config = dict(
    num_hidden_layers=9,
    hidden_size=192,
    num_attention_heads=6,
    num_key_value_heads=6,
    head_dim=64,
    intermediate_size=512,
    vocab_size=6842,
    hidden_act='swiglu',
    norm='rmsnorm',
    norm_place='pre',
    norm_eps=1e-05,
    positions='learned+rope',
    rope_theta=10000.0,
    rope_fraction=0.25,
    qk_norm=False,
    attn_scale=0.125,
    bias='none',
    tie_word_embeddings=False,
    parallel_block=False,
    init='uniform',
    init_std_qkv=0.0463,
    init_std_o=0.0575,
    init_std_up=0.0662,
    init_std_down=0.0662,
    optimizer='muon_variant',
    learning_rate=0.00642,
    lr_mult_qkv=0.7,
    beta1=0.95,
    lr_head=0.00981,
    max_grad_norm=1.0,
    warmup_steps=200,
    schedule='wsd',
    decay_fraction=1.0,
    decay_shape='sqrt',
    final_lr_fraction=0.0,
    batch_tokens=32768,
    max_seq_len=128,
    doc_mask=True,
    train_tokens=186900000,
    max_steps=5704,
    dataset='wikipedia_en',
)
MLP neurons of a small language model. Each row is named by its layer, matrix (gate and up: input weights) and neuron, and shows model dimensions 80-175. Each number is 128 + 32 x the weight over its row's rms, rounded and kept within 0 to 255. Numbers have three digits each. A neuron's up and down rows have the sign that makes its largest values positive.
After each neuron's rows, "fires on" lists the tokens most often at its 100 highest values on Wikipedia text that the model never trained on. A number after a token or word is its count.

L6.gate241:109140148151143222111149142166142165122104160152109089154107136108062090115118116199098202151065116123114182138096112122147182131122122124138087168103151090164140170173114198143129091134063144159096137200066170100138126139109085125174118113088115102156110105124136088146174111089122110191
L6.up241:078151140157144175131103107118151136147101112183059150115094099131061113173134064121100130114096083204154176147095147183154148172122075157130118130209093100133116111143152115090150088133148139064090117149082107172144115120104143176137099058140202119077071144152170128151132139149163092138
fires on: "T" 14, "t" 13, "D" 12, " t" 11, "ill" 6, " T" 5

L3.gate400:112146089125161140095103114146140146051083090127168130143148157103109128094116162148126119152158102141199123131154109169116191074100132139106150194122105146118175152078179137143123152126103100110087073123165092119158147111072100162123199057145121116131113159063112111151159145079159122109
L3.up400:144173172129117151087174161116130102123120132117093121102118136129067100125142091174078096102088097133122157122136119053173100131098088123127117106156149131093143143099066086157114183127123052123134169175125135143106114155104184137140088095096181167116164151162115172118082126173179104155
fires on: " of" 34, " un" 23, "c" 15, "un" 11, "en" 5

L3.gate154:148164077172132060121151184187133137107163195144111102114163130103198182051111131114171184108137112086143122127114124127075147109110156137156142162138112187160124094113063126128112100126143175115167174139093142140157191144131164124182138118131132140116136151208138077184086127124126110142
L3.up154:122102127117154148133125106118160143142142150109136176062081143120129165189203160186167138093140150100175143142116133144168096080092152079154087172123154105120129093078162116155125135200118136113102118170186168154139132120131081091150072151181140155161131084173138102086116104112183086170
fires on: "ist" 33, "in" 10, " film" 7, "ter" 5, " wife" 4

L3.gate138:196144154123151079087076108115114143160090094080160075179183120127118120166117155139157186108154097111159142142110133166071158125101158132108119178148164120137121161138125116131176140099122124126172094150178145130158129162096109165182095074091050173115123160113113108097108170103167176081
L3.up138:085105086142155105071095107107117140142153118117151163139121096079092134175070148128165149148107133131084133133193137152149107091203109147086144195102044182206159234162109116139088063182110171124173106171162192137117151157125145118146134154088084119176151166160168099095129112166118122097
fires on: " m" 22, "===" 10, "l" 8, "om" 7, "w" 7, "inc" 4

L6.gate450:130168119171121093109138131203127182053120125168152100170104174133112107166119124147122149107112091115119189167164123073178160105129112143190093160117164142129168125109109082035079112088113145100128117163114104210134097092092123085082158091112090087116145119119190120134062102112110103137
L6.up450:081041161073123153128128099062156114155113126145112116082125172128129114152163156145173111139109119154140079139142111137182105062169128033145090098114128100109106192136122176141109128141118103144110141143134115157131153119128123112096126123120124094086158136080102162111096117097168109054
fires on: " that" 30, " which" 30, " also" 11, " it" 10, " who" 8

L3.gate165:112119105125112105099143139117133090131158152151124191135094131118146049122117126171073105116104173112119158102171140148092143161150106127156118101087083158134121168140122143085114115198095109130132080135133127104147118160108080136130175211089107068142084146067149105152130115134191203152
L3.up165:069107126118159117111118063140150116110173130131158148140149174113143207150153070145133062084120182102139150145203161125100147101177108152122171105152137154146141119096129156163118158166116081141143122100121128072126124109100117111145113187108086100166166136122153125150120065196183202081
fires on: " (" 47, "ch" 6, "oth" 4, " sq" 4

L6.gate290:090059145125077137131141107162099082106082139177116136159148177149159116136131135117148063182109136147115108121067114167116151192167112147113163110058112178092141147135125195112129089134103145110119142140059138136164118070119104091112104142111133160151113103105100175226169098151139105088
L6.up290:149098144164184094107134152121119071093144076102172161107210099155169161098123073145130124131132076139100138063116106124168133124096121112126156173126128098076127168190150098108061108153132164114094151134150137140123121146128134144211198141147108097082137155130108095106132163124105095093
fires on: "2" 31, " Pl" 10, "og" 8, " Comm" 7, "yl" 4

L3.gate229:120068167199133114046100065119156162139096154132116075172152147135146148086113121118176109207121164139202146178160167144160106145123154170202161114135129188186089131131112082151085127111082095133083152094120157116145126122169075108067154107122162152134143163167102172143171155088144075147
L3.up229:191063104117113070167119110112067166060159155109135124153172164143109130112135059108172082200180118113137111145098131122161187139124136138134146132163148113172145179141079091131150139096150097111093106182127093054140126140174090145097095100180105158171168166157130140127152103173114149137
fires on: "3" 16, "ent" 11, "4" 7, "c" 7, "5" 6, "ig" 6

L3.gate317:124140120102148102109130113101143107160110135137048099171114148168145140173148187139121168155120122121129136137087110163119180094096062139181154096080120121140160134184157162148112113102111114164150123177099133184161079088138131111126118086156097208134118078155143141101169125158124135121
L3.up317:070174142145112152050138160108156168151118155125090167136046047163129144182150129083096124150126152126121137155118130130146123133072103122164132113113148040091132183130117148141130152111093088047196183120135100162126141122130136122180122112112129150118143116101108149160112184131139139136
fires on: " years" 28, "osp" 8, " high" 7, " et" 6, "ic" 6

L3.gate47:117156127118180100132084162127110148128082138169119136067169139198134138159141105105143161089179152132059086095132111091136135140110149123141179185159113082096121181128117154121085109160157106155163128111133151131138176106167207121162088140147070146139153085144145157147180157138151108169
L3.up47:159097059111148069095097134131143147121116193142147069096140127174100111105138124131105171074108168149144155183098126127064097157108182128096161077220097126097189095135167070091117118088183142097069116083191120216161115184171168071174142173150110121124189132163115169112104073134146101125
fires on: " p" 22, "p" 15, "n" 6, " election" 6, "ph" 6, " if" 6